config.yaml
n_head: 3
n_kv_head: 3
norm: "rmsnorm"
positions: "rope"
rope_base: 1110.0
tie_embeddings: true
init: "uniform"
init_std_qkv: 0.0181
init_std_o: 0.0
init_std_up: 0.0181
lr: 0.0014
lr_head: 0.0057
decay_fraction: 0.828
steps: 10996
dataset: "wikipedia_en"
MLP neurons of a small language model. Each row is named by its layer, matrix (gate and up: input weights) and neuron, and shows model dimensions 128-255. Each number is 128 + 32 x the weight over its row's rms, rounded and kept within 0 to 255. Numbers have three digits each. A neuron's up and down rows have the sign that makes its largest values positive.
A block is one neuron, or neurons of one layer that tend to fire together. After each block is what it responds to, as a language model described it from the Wikipedia text at the highest values.

L20.gate52:134072110115160087091153133083099089157082129126094110183132122099109181092145164095154143118192136165130134139091119118120157118080124094160096107099134146103110092151049084171114180123189097095107160126108176171182138108156083103244118096122149147159170108152123151157113088195165100106082156118133125135113129086082123033102115128089169134160188149049060193154112122118105179118146
L20.up52:115096121121081096123073160148144127130098152134082139121125107155136168073123166081147143079104102123106096134123080110088140141126090168118103105101173163070108067118063107183159180154111119110126166127103185153173179135150113123130127167185130167173141122099212118190117123124148115126133106109100139144137125135136093064123099132146126168122207078162104181083092115144127159192101
Description: Phrase-opening prepositions and participles

L22.gate22:074178134136162173131138072145116100144126161138163070180067108198148115099126147188153095117120131128096097096109144136114118118153203149187092094106196121134171133156178154144141098133122127195156204161151148157133127172152125166101051051102155122105117145139106169116123106145141128114104152114104150182156128175114092180137123124063120132115127126096110098163174140099159102187082
L22.up22:129160104140131127097146071159140175182107154166127138120087113093094090154132129106167129137104121166093138146087112126134125147101076119105152099127122152117170140210138099167107140091100103128156131162185189100170160157179137203097121165210146060097102126111072147147110133119162136140090126162137145121132160081143083160088128178091137102118123170078081151122170101094144119151105
L22.gate127:135118098094085102163126104119099194113136147162145081106114095106190153155174097188099130091153162150131096110110142074128152118147156177133120091142094149127090103116182149152157182176139113132111164149115148083114138148134103165149117096134100121128183187112087064171122134101115170129090167155104112120115192104081089137086142147123130123135141104123083102175181082098145050136153
L22.up127:125137160139117103122131160218155141092172080117130132138174142119155094190149081134160160142103130115108174165123151139151132123105125126133132102090098126163139079096103211141138193156089109177064156131171163133165149115166187092141150123192093071128116149112122169109096138124164094163075072147112099100155132159162123188098147167120143090054142077085135141110120183143092075191125
L22.gate408:176129161146121189169175176173178138154133126113113190085088144154166129150119196186068157115186097097146107150082167099115121108112141121106166136111107042109119116124121081119055123101164137159108088129147129154077133135152109186148115129125139082128108097132167107157173115123173184131128085153089095134136170164120158131081114110188122159105143122084130124146173165073096091087181
L22.up408:136117149132135114141124149163183133108080145158198087138093124071126107158209128181139133128158086114134057178128167147148082120150122127161098099057173096147124114124138105125155121089096150113116154164157138168136135139141141127105133088107141053146063109114167082145109102123124114087129119171097132150159103174141184079142175088116137199136125150115138108151182097080109166083125
L22.gate515:151110137101189088093149119127098183181114154144113124171115116171085168112135142153182125122126126149098171145148170118104171127120113129081138118120148101132151091140212072168173131123122055087090192127060167146141168113206141113106109107163109134138202086131134133183095138132147138127143096110146127110108179103115095112142120083077125121117161144109141178110087103074167162103102
L22.up515:161126156093144138146121099123122112183121180108137208189082111160101190118115129178167146070115096102090155121097105117116155164134129131127156132141100077069137083101211128173153134166099099148137165199087139162097185131123123090122098110174090103106136099164157129186118106117139116185134061099126138141127143099119094117159108108080176164125125180110163118139078122124110163111148
L22.gate541:067121135144081163121140142150164125126145158115122134173134065092122194087133180103195163168173125185158147135120137074093115108147165120066109112156116128104141111170147130137118137108053120206140095129119126170068167114179167091141162141150103105131149120138123154181148111194091136141099138131152113172153184143120137124146177144113118072135120128146158155147152108119070161110131
L22.up541:150069096088163131097110107107100129178110123124106155111079070136080206102110158069132157147117132203147155113133120163171126140144168094124136107130161145135154089161167074124133103144123094111131111079076117122121114094138144080108127172162133150185199068107168140166137156108071094131175122118111190145136124121111112117210169167175085104085087116100102098108082096128114180120116
L22.gate561:186103160137147212141102124091118131216147097092157102092137137146096168121095090150083107166139089159125112113121169105142111126097088102166082101100127186131107075099162103099109137116135099203116175150161163126175200138142106172154153111102089069094125180081161119133123126093111124078085087072116150152173101126103146109111114121090171126076154116215129108112141124073100121100132
L22.up561:171125206149115174139078102110072170170147147137121141085135095110116130087174160097069138141152111133151133197121113103091166094142089102139092112128110098171148117112169143148136149122154078063158120177190137142099124106138144146128128105135127083195130100079171064147122199105084168105116126105156106176152111132103138175145133133189167123100145192163107144113121099040132171170124
L22.gate600:135117170107120122166116075100108107070120163128126101141104130138110150125129153092121101150107132111140115155061100175208176104105081152132127085141164152142122126099077065158174069087115161191095145150162138081071121155095190176114134132119162056132152176119118037168137106123155146141109093116120123105113172094130116099161112170083122172132145113108157059149137159107175096085107
L22.up600:155061123154090079101087092131065100136103126169094123132047124108113166136123116144108110109121157087120124090180160130126084158110118155057140132147076149103144111107121184125130093153095082169138129098085144093132142114157155074125222133109082101051151094107120139101204188112135131163154109145151134098126110121183097070134164145064128111115111167115084113074078068098110095137093
L22.gate632:060160107078136152123109146195148105142100114129135127124132091121128131101099050049141121138197107131092140141129159103130121123138153098081114108139145131151097101140190135195148163147136142057170138169175172139135128140121121110099140137116224159093128162109159150146111094144141114112161114178092131200118111101091085100137151148078111107116115199095168169134065107124154126207106
L22.up632:147124106135132137114081135130145146129124083150093200113067087104128155117170094108204150174127143128112143147107102153169184132074142170129174087117117140145118095129180125160135139122118086078170166127118148102089140117114125156113127134093187097164146152102183145146151197117173081160180185172112106188147092157107051138168100148071141131121129175126129148132066068111129104127107
Description: Song-title verb pieces

L14.gate46:151109066117112156152168102170147138163125158136115192082141103143165137128110100182130088174130113115105085139118131119109131109099147146110100129128101175131110110152115110149131104116100095168159112079067070145130113125165110202139101135091108178159096085084115157132092105145152155083107101172126160078090162138123124105171155191114130142133153133082118150099105120069130100198095
L14.up46:105106089111124117119168111160103114124143113110143100150092120120121117136155090121131138141179153109163092158098118148121178113175120142115059115143132135117104144138131158155157181098134137163155094134121113131130107113152156112115173190122124093175114109102159099115090069138106202086159101062165142125194142145122093109149156140117105126147147094146176125204070133132108115081139
L14.gate51:148141104106137096124123152126176153077105125146115160224172121091066149119136159205160129062143154133133169166121098079100161091134140111100088130127170149087146135106144193107119138128122115150147111082076115065157189110129105209164106082118091137117177104125116122123140164165142089144167136064084160161115105123156156112139088131095136131104129159198139122107047134093120113127118
L14.up51:121135086045114156105112138155213053135147129127134160142096159101127136090101126121109145150121167068107161116124101130097106111082144135119086087117110060070094108125152141073125117093105141125106121143137167119170105100106142160180121168109134067120098137170162156057086106179048132113210095143136108029074118091093147120094124141130082149141070132133147127151088128109131125144119
L14.gate70:055100163127204120135068147067118085112101148107160073198098118181145165083142206097140075125115168123102074127129150138121151128144103128124135131112093078157154157162123071124159088147138138150143132139099155179132096076136165139106139122179060126126165093163167115141084123140107068093084092150153078168106147064129138103171093115093141062136087114142129138154104149153190113155126
L14.up70:144123123075093173177098141106125121154160200132164094103117123182165166115155140123163147096126178130101118162107105097167099097078090122118110152064181103113124113129173137101086134179197105090121122148157137207138143164162195157089129139101142110135103131163135109122063115133168141111170101100109105200151139112154129080139123138154154101080151087187148121088169133068139156145074
L14.gate78:142104096044090106116154188151088193143114108095051139203069115127122139084097102081127202152154169122121118083146143087135133152131134108095159093137115166132118139117115153099162130138063100158140123150090081181146116161088122087099106096113186134109141110192129152107174121101133185137091129116135173115110128052124119100080125088071078195139141150139153086171096129163136196136186
L14.up78:114148145157104167204073139166102124156140142086077190120163148111140055112166155114113149144134145124134103146108127141099107149103075118172147131118113122154095060137139151118193147172114145119172089151076149118142132145144192131122108141097158036125076176199131107082129113133082129038156118107088177158132107131142083163146156156169163051176152125147126155100137152094061103112109
L14.gate149:074129170171150110102181115091112151101146152111124114128084116131125181202160112155187146189075080077125115143149072101116107187070139073163108119076201200129130128096093171174169136164088178108121130175125118137104150142112050096123134162155111128140121151080098181155150135119142117127096116114132179182172164129112131156063153155136152149077139136121096150121150131124111107110127
L14.up149:118158104126095097137183126169104103185156178131071172153090092087092123155106121145141105113111175092116175209133117158138057131102112119101118170100140089120115118151124102092121142118082133096165106141102136151089146164126140132182142109138059116160111103123117116176124094137141132180145133126056153084142109197127093128109090113133186112144127109124152118137073149088149166157128
L14.gate178:109129216168158123158090183156150182146099156044101113157173144136160126091124106134131117127134094179122144152112141065165092084119148119141218154085195192168137122141157126156185200144089094156144133098135145144166138125164131153112117122160162151174174145068108103160145149108116107124103153103072126142136140148155124141194114171079165153141114122129102120132152132187101116147125
L14.up178:218135104068112065160142094158128148100098060176127125115088122118148196145086107105175102110175037086114169083158085147098171120173108108163128078150127088106095095179104111137135126107116165159159142121084182184054146193109174134099138158101178114105124149141143140104102097138148094138099164104099146152084145167143113128108122145116122136078181097119127113150146123117134110137084
L14.gate645:142089130130090109125086129138185190147151120092071130082116100106136094038097127125150132084148055104168124100161125111123132166147066198156088196117123165119121193198112127174152133175154158114124102150144111156111142149084123152154073077072196121075145088102160137136139123131123100160057084148192081164137124159096060142170131133182163132099118142120170096131172137091161105124086
L14.up645:123126079042183154162086112091079124205120092125068123145106114112122087181122129115130076108135095095158152121118124103150081115108186141130143127096087087112137187104175112066148133126176173164148158110125126185147106104103098136159123139168116200167143098104061118094153133126124108194109103094158164139111113142097087109162129093075097125092178120138189139121133123117147101074143
L14.gate693:087144118138111112195150110165194101173088126090130148145121121104188165152132130116165108103120152094112204152124146131032138121094138095149109138103116122125128142074095124109135168161106096078150103114144142126126070184119092163134093076091113129187065076113114103101152136190148071092167139164154168135146154147136079108138167198099180155128117124058109153082092161093111100130160
L14.up693:141180088103107133080188115122154123192174088141108156148131128136100137124118086162128126133143137145112124169136092117108151181104118132114132165127114138123142156156145184141157135107170156156121139147095123145129103079134122130070086154202100151101128026160190093156090164161156111100122073057130120111116117114114124144121095147087176107046119152096174187154084147062143126173107
Description: Correlative "as"/"so" openers

L22.gate32:095122093105105162153176159078166146158113135157167099104076119168135051112107145191220103126189089137120127132088139156124142058152102156172135163063116151137117090147107061151080106100111108102164130170187189124154093121147122121093130117151095158160139125124130138146090120148191113105132162138140145178171131104122132137172118116118130099139164131077125130105087144146075137150101
L22.up32:064105093114105175125129113159125175118154118136075136132119094094109157147075131175082121134123135181107100180103052134130142111135125108163145172088108175175127141159108157102119169116107134124136145137131119130115069100133155075161127058115120094129147128152136064139127126105088139120154097104122211133137163051117160161133089078076065120140147152169155153189135080151152123169128
L22.gate97:087142136158172120144133183172035144139120145119142137146116153116125073183139161098135128149162102114117123102134129108140160219154118082182137135196133100122137115077123085125075102157165153095123104148189135109116112122123128093102108104084121179160094047086090106138172155169204121150120110169079119147128118176135124156123063169159141145226162140140071148162198094138140182106139
L22.up97:107070189151144147113150124102156134075168161103148128115132154097163080114161143150070121158134208140102165145145140128142132128131105169139133117088150114100089167138130149095092135091185139121143130082167127148135134076144158104141087107182110105107075124132150199091125125156170193147142110203144141108113140165170151162123146141173098124154133152162132133114153090161164177125093
L22.gate99:128129079167113182100111112159103082128103101124053059086142106117111144152087125075120094132070092103196128117148084141228145081159111148102120121095113082148113097192087127143146113138157088128124122105167182139188113163130146086093114079150131124167112095109144157142119142144130182141152119143084128096034184141147114086162113149109109087104145101187064151130097105186146106154063
L22.up99:170096145167117141167131106148071116085131097150101176123094134104133141083161120101142066140135095149152165135086143152172205123172098132133137187132078107114104116161140094084155112146133096128136151161129145113126105094104167130134169084129158135119128112158125128130179119048138193165093121148098183158135185110102118157078131117118158150096120086152091142126173132138149110078118
L22.gate106:083081161116122098059111118106034133090190140122088138099136112112150116098135110119158108101122117142120107097073162170082117129135173142110154117089069101110105086146159136137097170140073183177052161123070105123157143122101122152148075150100166111077063151136179162121165155179109130129103168163096151038193149113078187123177160099142139171141105119142158110131157102178108065074133
L22.up106:116127146125119148144137109162082152117134148138076081124123130170110120101163175104137167136107099137109096145113155065118108134144115161176116155119099155071116133143172180092119162119187127145166145142152098140088123109112106121170146163159112152093066119102148121088192140082143125151086118101125167109158087133133222091194134140152068147115133151157130048100125115170119105131099
L22.gate226:138096115129133149167113164064160163121115014110123068121080169135045160091108126096139123131145177117108077128131113157148122132178131151158152167128160098115146150153096111120176099125109114119132058136064091117154096121168157123147144092140164094178105102108176138148127166095158143073181105141085119137120128098105072115119111113118150122113086171135152109140157117159087140145149
L22.up226:102064104060116072097154168120144122122164157072093084137107106137083159096131157143131137111125179112133138079176145146095149100117112121114102158137146161106127142123114079179094107088113100162082188126119134118161142125145121134165159109083118153162141132103078130140165151110087241145112189198098114088065182144120221124156154100130123163162171092172188140118151157092088081172112
L22.gate300:116093111127117084147175101163154106100105172153109080088110115132056090085122123125108077148172150134153135111133204062141115127155191141146147110125068075154080095126184161100110208167157129126148143074131104140149108112206131113195168107090123101105099137096121113115168102172181112118131083142097149083126123052108171120131140125133142115085145181101165107107132134110100144186108
L22.up300:107088087130126183131115120153125126189153146166075120118163149130188144148108145136153195115162099160057145170081111134127197125171111127151124139142136119151120116205121156166099076176104128127144124144171129175126116108138135155109096110131103180112133117170073133108103116097160168116118114138082109064141133130117079079099110117072156091128124153237122163110115186107149161149171
L22.gate402:087130156167143121147084137087062100077151160075167115128121103095126155119186129093109150143180056174149164112140174072119169152138138125166126136165191141148093133070124174049124157115039114107138108079151098197139175088101120153128207161144172176102178168125124062071132104175191142142095123119124163092100189133113157106192130115131121159110136134122172164150110177125111119159124
L22.up402:101095082094102130118131140113110133089131159138096117107143119161162033132185148109111147153150149153150067117091166162171182125078148154143204152112095124164180123153126135107092145114099080151150146097151126173158119111174162163133104138156069159150114109135120073178159065120188115189126115170108164164134153074145104057133162150142107118084144089155128188108059111169083145095146
L22.gate713:075190114166082131191131114127138131142157140109149096097146114146122147110097081120099145113073185185123099148153114159141108103115164107110118127112143134129141135127076135130096091095126115151123137049096148085129159123116103152104136160119099154158084087119137088203134134129134140093178127185093164103112148172118087141141117099063113187129172161133189123145060063105126104108147
L22.up713:111162134129138120182129111162125089099162142126109112080154068121126109024126132127133140104134190131141065184149142200152144116129111151138108086162108149089108120176097152145140200124135153120167147043102095069138160099069097170088112104084112175125130158175149105092130139067090103110154144187088157143110163138096136130108145115075089124143136121127183126160175096144150046058124
Description: Verb-slot function words

L22.gate65:146108160164157134132094153131099103186131133112135126120168113140110195123098115096114142159098145152165186134124053172087061109155087082120133131155128133105146102131094145195075127151146164128166104133127136066150157119055122182115128155158130107080150128151111142123128136093110127150141093139155108162094146123106094126083138106141106031183156131162149145127178121092124070139130
L22.up65:119125130095097111096202055149142161155115093111165171172169109066101169120155159093156117126150148135083145118188115118183097163093134121126188140141160165167075163149157098172158138189194121132124124160118137231122183089178114146201160118164108159154155134154138162099078173174168123149142096155129108133143174094182167095089079155102108144100143148190175133143102109126151101124096
L22.gate93:188131125145069121132155101101105125171142190175129080100085088060125092100101138184203136103106178087157108057102104156138132136103146117107165133080158140070071134156136149105081141145129132166103133172075147149163105162103134138138100154133102140131092135147127114129167223117115106133065141050142099122118112079128108115154074112145172158148155065097175101096154153157170135145114
L22.up93:092126141139100070134162157098107122106121145130093121174118120095179142072088132158063162151151102050097078133109107191094153104113137135136141101123132132182089108115140154155121181162139126082078156160088060126200145153111117147145153100115138194118134089102203150145104155130137117107162124129111107123161131169087163085138075151109168057103197134191138094184083113095119078131166
L22.gate275:204103135116102178148085188147118081171139102091144150171062147136141119154149122145113086159152141135168124130147165213096166079134130110118127140152126165151096082114118156111113175149133121094127115175157147117101175173075106169072113100121124103144103076169116156091152178166153137156063139128095133139136133175140133154129112114168142131186170148047149128113078122141168122130051
L22.up275:138042139097109112167134171208120116146152144179095125152066100157104143113218071079124108112062110127174062102169158118101143139152137103169062125162181138122127081105154137120134160200110111053140085162101167131146130131091134130138148060163115109090138135119152157142115208105131147109083095118114128148171157133079125114108144177098138127175161117106154083158127088146159168195032
L22.gate302:161130129157150105127130147104156089160089119134149172083127144110132142141129159100110163096077087145144092134131094111172182109131101103124144077149114101093165120125113153191148118097147159139108150117183125145137136134085101075096127172122143158127179160133092097139136118159145158108132134161107133133090095107048117155122105124127149126142080153165138075182145143142110150129096
L22.up302:130125155092129115193187172153147108108157090109198128127077100156082173146103129178139139133108108094122183097097179103140178107111119120105129109116143128091143153131093108120144124116152098163180138079143085134115129126086156141123100103154150182162130152117115121151123138111097068107093113087199175136160149138108137116191159101132079118106167086078114088134028129154111111044116
L22.gate394:134071120138153157114174207108123131170106092127059108111177119149190147104166118143106099120058144111069106100146140201132138119144161135157128139154162083150015140130162094090142121171133129136146133145129162186185097081133158193170098131164157192151154152045128176141163158113149134072086143195065122086140090096130146101078173085181132073170136104150139154186084116126170170135117
L22.up394:167111124135165160140099111125132115145116082063150120167165117108158142067174142131172091092099121122158052157151154138157105171126158111155163082155158069134124097078122143134130119147158153046184102089128125186169090136071084177148059075101181119150123152146120111090074166093105134140132184137124161082125114129118139046130116155113126100145133173123183160210147131128114140190146
L22.gate478:135108149101062111123204130137181119073065164109177129114091115126120146126102101108145143156141144147128108130127108129156124148118095137147126106122117092076111123141107135138092122083127115118064182152143153144161131138211166122137082114178134157149181125131180132134081175096121087143105167162106173135136100122180138093133128144129112143126171159076111083133113080061120116127112
L22.up478:172118104113185115160136112142082115102117120139114110089120109079107139129119101181153188111197100118089094113151116083107143138111116145135103120137136082136138054150179181115128152106153126131088084113164089098144108089148155117130146143102149168092133129150198122111128084142148125127108210176138083069126081107138135114169152158107125093196142101117137090114121078066225137115138
L22.gate568:169144162084134107133156146081148152091122148111101110163219147138049126143124102165134144124176106155111115139091141060174145093101124150142135087132109202144134055138105182115075086129158159142097172062078197108160110123138120102111137113140120153138168111194140163138146117167137079147134106111111089156169102105055029094099146112194163139141139138145123110137086127180191151146144
L22.up568:159067145113048118097124136105167174117124097137124155090143107131134096131160148157183150097154113128085102072125115072137178052147116138159135125134182157168160099143132166118120129085123154089183138102115140109096115102148142154065106127141137153130146117129158194112159175158133075112127115116064121168187128181106112118142157132156108112122151162118136046059095118121117089084113
L22.gate593:091135110111056139159145111159110059138122186079173123137147119170119128112142147156137160137088074075097094154126108110148045145119158108179140106132127113133111087139137114138152134034179100130184158126159140179141102124165156116118102099143120200168122198182136180082118089116140122119164085122139116151173148111145085122145092155123148170086149121105131129124065103102135105135119
L22.up593:161176110150080158168098068125142129158123157111113129154090100156146148125170189165146114109194143143104118182131098093156142110113097167099103130076109121155149121126137154191116154140134106137120123116133173125177115097125112116082121122087079136191157138135119154138170103156157139161160117167161160130198089126109204122155085128156131167109140196104133137107157102060104144151129
Description: Section heading closers

L14.gate208:095143149136148164136143074142178146161118126133152131059149148092098107180139077127150117157158118091111127116165077131144108123142142132098125121120094124123108110126095148112140149154106148132158103112127103147165124139132150139104101185126142145208053119155121118092124048093127173062071151120150164107127103128183151084135145107080154137139132142060110122176081152159070195162073
L14.up208:101150135102093100135165122152116078209120134151062159124100154070149106118071138123121146140112138206122126162140111126160118095169059109101114151137106147144076134120091121125166147111136079142179168098128162131164100133207105158093110127101104140217103156122128132150117136095154083163104102072138161084094141154176171101156103115176165121109103199155115183162101113105115149078189
L14.gate264:147158096132154117094150074165145148131105201134113160138122116135125135114148160117124154073229148173117130168157185153126120199079184097141101121148108180239106148119121194148071149132136093122128104150194154101111091102136127151140169125160097140200196165098096072157119067129149190077143110126099079122123107157147128156183116067128134124166169141153153103157140129156098091158178
L14.up264:152121150060108128126155148059105110197092057086108125062170148146097117123132087072191111180145131142156167112100179153097105130138169147102150117097141177164171089113133082119058105172132161158173152155093072132147115082169108119122134113163146174126127089133090116130097079158146165108105141139079167131103150174130126156121126121124110122133156172097113174142184090153133125092094
L14.gate273:144037122143149117154169085080153096086124123151113178174161154179107135128142125029113089130117097078133097154144094115070159121116157080109134090106108083109108163090081080138186244061096146156171128108093139179177140085165116157159097149140140169108097071127150148101131110091144175073127145117172166150093138101145153171114153124142120074141117156116165181161149134141065126146126
L14.up273:084166158085119160160158128157060093066074140151101099207119112100166162109155075133115088148066139053105087118133126137106158135163156151188129148102140137194137098173085139134148125126149123099134112154099101127075127144187134135156146148102125149134054129126167135147113136118148092058128121150131097115090147098102142142128104067097184190121144162151122156149174068101049120050186
L14.gate427:065124111100105143100101141084029115084118143185167143164167169092153102187113092142101155138144116160152162161185170175096163076140166120123106089194096137129121083201115137148148124178166098123153107179088117110126111132093096116064157072139156156118098111130081094135142031171167144112123119186119156131120144127134123129149151104100149120181112164101128132069109055234134128133110
L14.up427:149163147109108126143147179159104154101110202103092135131121102071113109123143112160103180119162134149120180139171101150093126117114142097145182154125068121147132087130106142168140065139131139132180132135128156142110090156102102160089137113114127118126146059146076116098082107090160125124148099123111141133150214139189159108134138123120110152148157128136095133107078080210100105108176
L14.gate612:133082055167136175159140147130071140177116115163063114189110092151175121129203115108160114177140117125172134141157114160125163103129094149128083096048135084159099138131095090166192136147120127117162156166092154147147124146215136145100128102169161128163089116135062174162102165114166156087090156176118135153198123070131143123137142155125135091164101118189123099093121087140153122142103
L14.up612:121164088135157101161135127140163156156138119159100073110110109144097108143149117163150148151119130135131142178153147158185131142093209122134143075124112053169123131090126162126147083150155150148176113139196106152144136142142114128103132174237141108140121068182126189167147149107144074119112034101120105097183174130139155155133131081176171104129149140108168089153099162097127157079108
L14.gate620:120103159159123194124057114143160151130160075126117213148162064131116093117086166113154148157154146118137126114131095084110163101103173109181105152136116165104098066109139143144053120152130140144126068131123077160187096146139158147124061138169125123093136149116103078049095156127150117101182183212090142120150115113099153128128098140119090121228130184092189081141120106157134126130165
L14.up620:172123157107139125142089106160198175129123088177171146144145122109106117142118153099153114106182086083113155126064134093147149164179165162101137146211167141123160109156107097060100125106118126152101133100128201088146106081125163086098140126101108107152103119139110121110138133104075106099128130136148113135117067074056087112131052084125119140090126166116133156159126115172134098130091
L14.gate740:140071141069156138141148180176130061102041147120140092189094152104107086081157120187090172094134129119132153142151107121128132147206140065138100120081142128073050082093166165153161140183107128168189168141118107137070129161119127166136107096121160087154125179105152137103100123120163092097129109133087165124085095086049131150114142138123140139104109138129108105165103153098077043102119
L14.up740:155156112090159187116154170119091136105089100173101123113127115117092118176184152144109157072173110179076121127084123158176131134104088136142117150081150113132136089115126132108133128133075126161130105132143095081092195188093174159156129097136122066106090140109110084140131111124134067174143166127181144104166123116146132122099123057082153133145030109146109160111147134112113102125128
L14.gate766:136131180097148134058094110091100196097114120102175120085135105127133138124079149168139078062161165145104100154122121100177095146126128085105078138147087109154140110182154092192122132123081108094172112133107156090186145184082085066118117101151092117142112141142121126186105061130126111133115112100120112147061101086087103151151074113064094130120137062147101087152101216159126116124128
L14.up766:137145133140107192115137100122083136080070149129161085159139135079112124143116156073131100027146116090097152076115119098151092107148138088075145179102137101105151109183106099153111135097104091141190135122101087116173164116195099074168132117143162150171109116164136188094071144101137153133072097119078168100175083138105087113077119125171133106147113086153088068132075168125119117153116
Description: Clause-opening function words

L14.gate114:136072085127141133105146143129080121116194131160089140125112123102152174117146074090157116120149114130149129117128089112128120136152109087125094110138154158098125131195138121155119116110148140198135133103148112122109077180121143101099160080185185119148116123110137091150173115180137112166159126153083121073165138115074134126170091181119119146157103186136102119109079127121164108084178
L14.up114:176131120136138163178119157134157135149077068116108155116108092136143139129123112143131134150149102153142123096150109137120141112107058072096114108115139123080089121161130144158120099075113115188116121078172106119112160130127129077078097087150165154149062118118149094085174168188154125191145101082108175076101091170063172120162095153134128131144121211145172126106156071138148089122126
L14.gate424:133128108215143134127131127089188143131174120142118109113132110162160080115113232131151104085092078127109134152145104149138164127109186169066100125136159134139109127141118144146125147154093105159134134090167105200170184092138157113106056169061195183135151095163113075091102172105113104113102157085105087123135106139142112103164078108110153165108134152118119158144115113141103150114132
L14.up424:121103103144134137146116159127073094121104125157115065144150146152130121156155095162091144147127144160120121156093104159125165142182151118092078173141131166114143102193155114061099171171115100141171042097162114121095091125106122168097092131162139134108140080132098069166170187145154142126113125156112068098140145138147119120102166084132090043105165131095106112173111200136113160060146
L14.gate594:131126143154091119091150134094142145115124065075138165171116128125151159147177163179098092142120132094116139180112083116140136130174162140156154133098069106125121127129147129146127118209153144129072071152111147169136116148124128130130110088140136126104133107131098115143063164129141120128138118125111117120096122158080100080189118111101124134168139109137121104155094092125096126181167
L14.up594:106117132156115086088107112158196121136098089161126105207182131135089071178113089151084160109105137133038132130149121169151163183145091125152108088069140141126132157080060091201172076168087169111163112080087142139149167128167090154148140148101155136103095089112112166128136167141100174109095124121185129181161102124152114097140140144123144186130120104108149163084111137148152152122205
L14.gate608:178120148217091083147104123147123126134130091108098111132108157110100149166097148193135101129111130145149098157125121155179123144143097107112064071141112085085135141191081157134173100086105157142070173110171047160152081165140158161129162163041156123140130077140100081144093124135139110065156147083120154117166134139104102152164134112130183133183131183106130081157126155133167124135112
L14.up608:150122138110119148084141142137078109151111103132135144121121126112162157113183073120112130196063088120144137125120123105147157139149153130102122145145109177131141111147160155125125140145126080039154152051128158083108151148051120183125113144090116119166150192151128050104127110186054133094142161051120138162112117094116107191134119104119141202145110122116164105164121162132124173140110
L14.gate708:137154149180124159141147136083151190110080128156112173174155137101107152127127117123124104154116108056121162109153140117122171161144113115162116155142111134136192130195133175123106152126176174100163075116109096157152160152109186116177151133132154135092153156185139112179168130131146164067123153160123113171086126106140141153124143115072123181175127136083141111149028130107130137104159
L14.up708:130176126146095164085118171094134132071111148175136192175141080108144107126141180091186112105157118153161116139142153118100107126114096116133163116081127118151131065120107157111156144105090148119101053112116099174130103151112117114150125089155131146126083114120154155046179173140151179114102118153111162155058136155178111170094147112136110214163127065119075112108147138084157136100132
L14.gate724:100043157124095143158119127106169130143125065093085179103144157112084124166103086097118134109136071077174131142143086099101155152055138135097146173109076137112098127159167096138151132167159124167087098116182088161112130080119083129206085134143174134059196116126154105159142097176173113138116131139176117138142112179215162150167107179073153084197116109156187159127143131156140103151109
L14.up724:137124130090117136114143169106123124168158108111152142144096117165107131137128101132098147129082152128100159135084174084136137110148143158116164135176130143169147083081132173085144240118004087134072106098128094134110195095122125088148125093110171137094126070141097117059143183143063118147068145086078196086122114121163132126141105129130156135189095148175150219094100190146108084079118
L14.gate746:151120144132171094152165106091195149093131168112130109163180092188184069179165077135150112180087117074119111125131090102119187096108129106144112110112104195135111156117100085164129111138125137144117144108084161135134143142135155146132138155091142170116084147115190126149154150096173151137132137132101154151153122144091055074122126136096110124092102145138090086061170131133124127100222
L14.up746:106167149158124088117169098109146124096104099116049105139118166170125057103130161139134097157089159092110112108155107131173148208132092152082168081116100157102048090143116156125164147160058139114130118171078145162124138101172121144108054092136120108137084177151136152114124158120163092124081148119113148108130139096155145061127142158139149146152143149174157091142142162137122121121142
L14.gate750:127118174180159173105070146126149144140153137130119190113071168156105073080147083163094126173113111108080137111109107137094097160144069118074149139119110128142120171188131107101155150101155119139152106130095149112140098136138132109138151088192156181176196126160124136133159124161111113049100163104131128153144096066101142138163135078096116197092112121162107158191057167091180075105138
L14.up750:105075144072161170160141148096088095073078133127176164141178156125144088096119121141146103142094131073116128111150070088099139127165154087092111181144101105143097175118025186117140125104073113191128068124178081114109085145220137128140092189113086205177162105130123154149103141109142166142095122133086124115137160049110145062154133121093096100082094137120196106119139101142154122185132
Description: Section-heading closing markers

L20.gate680:131140097102169167098105143096100168181149193175134131117128075118060099111191112144109188119150111094099178076145185190120147110099109111108166120135143139088190116098103114126116160147135094129114102133157077204146099136121132073101191116147074114125133159158169145122108080087135155129084096139112119114097139089085100117154107074128130106185162191147158161161094160155113187144120
L20.up680:133110157139168141126159158114090118178114193176104164123090065155124115093107121129120099159159095142180160126169085113147126130161142125096178126086134106096106125075128067132137139214170134137118126077141111095158152114161153091076141109130111130095091123114172128179164081132156049126135114115109092126200120171110098179134161138120109117151127122184168145114098049215088162134113
Description: Pre-verb auxiliaries